Weights of a small GPT-style language model, trained from scratch on English Wikipedia.
Size: width 384, 6 heads of 64, MLP 1920 tanh GELU, vocabulary 8192.
MLP neurons of a small language model. Each row is named by its layer, matrix (down: output weights) and neuron, and shows model dimensions 64-127. Each number is 128 + 32 x the weight over its row's rms, rounded and kept within 0 to 255.
After each neuron's rows, "raises" lists the tokens whose logits its output raises most directly, leaving later layers aside.

L5.down541 [ 89  94 145 156 145 167 147 111 118  87 198  79 160  84  95 146 140 182 195 141 113 130 117  87 135 101 177 137  90 153  97 143 131 145 101 110 157 138 176  50 143 177 153 112 127 119  76 167 145 134 209 126 138 188 162 126 158 140 118 115 151 149 169 161]
raises: " scoring", " winner", " score", " winning", " championship"

L10.down1517 [ 88  72 122 141 150 157  93  72 182 158 157 139 154 139  97  52 103 142 103 150 109 175 132 117 127 105 128  68 111 115 141  75 134  86 190  96 149 114  89  95  81 108 152 106 127 157 149 117 119 178 154  52 170 138 103  81 125 100 181 105 106 144 127 115]
raises: "tri", "tion", "ture", "tory", "tiv"

L9.down1481 [104 109 134 114 158 113 157 135 110  91 140 156  88 117 141  80  95 155 138  87 137 150 104 147  93 150 123  93 110  98  94 138 191 161 139 173  74 124 155 131 113  97 140 171 153 100 190 151 148 178 146 109 148 116  96 151 116  75 120 184 102 126 107  87]
raises: " that", " That", " does", " whether", "whose"

L10.down1206 [124 125 135 126 125  35 149 127 105 134 143 187 104 124  86  91 157 150 191 133 108 172 106  93 130 122 132 103 126 190  72 169  77 131 130 152  80  97  78 105 156 134 124 148 132 106 157 159 112 106 116 105 136 151 105 146 110 114 143  59  79 101 148 110]
raises: "com", " \"", "s", "side", "he"

L9.down1123 [119 113 131 106 204 107 185  84 143 134 119 130 133 135 179  98  41 188  88 103 163 107 129 157  61 156 124  49 102 174 147 182 146 136 180  83 127 172 108  71 164 151 148 153 151  75 109 125 144 132  95 114 125  65 137 136 192 129 158 110 151 184  72 140]
raises: " these", " those", "fer", " its", " them"

L10.down1184 [102  79  71 133  94  84 139 108  91 163 158 118 144 153 146 165 134  64 207 107 170 139 128  99 143  88 124 171 122 116 129 181 154 140 105 132 158 108 158 101 118 101 141  92 135 115 127 112  75 139 129 155 182 110 119 102  89 140 171 106 126 133 106  87]
raises: "board", "ion", "looking", "ri", "to"

L10.down21 [192 120 163 130 160 120 122  38 100 100 144 141 123  95 104 133  85 104  76 199  97 155 121 145  90 166 162 118  89 153 146 153 141 121 149 185 169 130 117 151 157 156 122 132 110 116 111  83  90  93  79 133 171 129 139 129 173 140 183 132  99  94 116 163]
raises: ",", "\n", "9", "8", "."

L10.down1111 [133 187 177  80  86 132 172 108 119 172 120  76 183  97  89 112 147 116 125 127 140 152 184 116 210 158 182 159 128 102 128 148 109  80 118 127  70 157 218 114 141 128 116 191 107 215 119 155  89  96  81 116 138 142 136 143 136  65 129  81 122 117  80 151]
raises: "lic", "es", "ean", "u", "rise"

L10.down600 [129 111  81  87  85  68 125  96 144 133 109 146 113 117 120 127 151 202  93 122 183 114 111 137 138 105  91 144 129 126 142 132  76 178 157 188 142 155 196 112 124  78 132 105 102 106 136  76  97 138 170 136 119 139 152 143 106 118 171 139 150 128 103 189]
raises: "id", "ite", "an", "ide", "oid"

L9.down320 [113 146 129 194 102 163 109 225 178 105 173 148 135  39 138 106 144 148 125 137  99 100 112 136 152 121 118 163 122 150 147 199 123 104 120 113 164 127 139 108 180 193 126  95 124 101 167 153 152 120 111 143 145 116 123 128 133 122  87 161 191 176 113 145]
raises: "ur", "lt", "red", "rated", "rk"

L9.down1196 [111 160 150 147 108 116 139 135  57  80 112 109 108 149  63 130  94 144 131 180  89 123 153  90  79 136 117 145 116  85  76 100  65 117  96 154 159 171  72 161 129 128 196 125 107 123 122 122 121 171 131 202 149 124 105 118 162  77 138 107 140 159  80 137]
raises: " as", "ral", "mon", "war", "ful"

L10.down542 [118 130 146 160 129 129 162 191 148 113  82  50 106 110 122 203 160 104 155 112 138 131 151 121 142 152 132 117 197 139 156 135 109 117 126 107 139  98 149 116 115 117  72 118 130  53  78 108  99 154 145 100 152 119 147 161 129 153 148 138  60  69 160 163]
raises: "it", "its", "sion", "ities", "rio"

L10.down1601 [ 94 155 144  78 130 150 123  81 128 156 174 119 132 105 112  95 106  90 119 192  92 108 129 109 131 144 133 109 178 146 158 172 137 151  78 142 162 122 135 125 134  61 113 171 113 145  96  98 157  88 169 101 163 118  74 117  45 111 172 154 173  86 168 163]
raises: "cell", "enti", "ence", "ent", "ci"

L10.down172 [ 93 170 113 126 136 141 112 126 135 153 121 133 163  98  89 161 109 100 102 124  44 157 176 101 140  86  98 105 103  95 126 120 145 122 125 128 130 156  28 224 117 156  39  58  80 186  75 142 192 155 106 150 158 127 174 147 109 101  79 112  85 147 126  88]
raises: " among", "over", " within", "tten", " between"

L9.down162 [ 89 119 122  94 135 156 106 147 116 141 163  83 138 188 135  66 184  85 133 127 133 112 134 134 111  97 214 122 207 160 110 130 106 147 131 126 144 175 115 160 132 107 179  83 117 199 143 143  87 106  77 113  94  94 111 154 168 143 121 127 175  86 144 152]
raises: "z", "ze", "han", "her", "zan"

L10.down1409 [ 43 113 159 113 167 127 151 117 138 189 124 145 171 126 135 114 101 177 153 183 153 118 110 117 133 121 102 121 111 168 103 179 180 103 132 184 106  92 161  84 158 134  97 134 110 112 118 175 135 124  84 115 100 105 156 141 144  76 125 107 171 139 127 164]
raises: " another", " two", " several", " a", " many"

L5.down1618 [ 88 163 114 159  89 157 176 139 144 196  96 136 159  84 128 101 157 176  83 147 113 128 188 108 106 164 129 135 153 156  87 128 119 140 149 140 135  95 191 152 159  55  85 182 113 159 119 121 125 136 167 135 139 113 128 142 147  72 127 110 131 130 169 105]
raises: "ant", "ance", "an", "ines", "onic"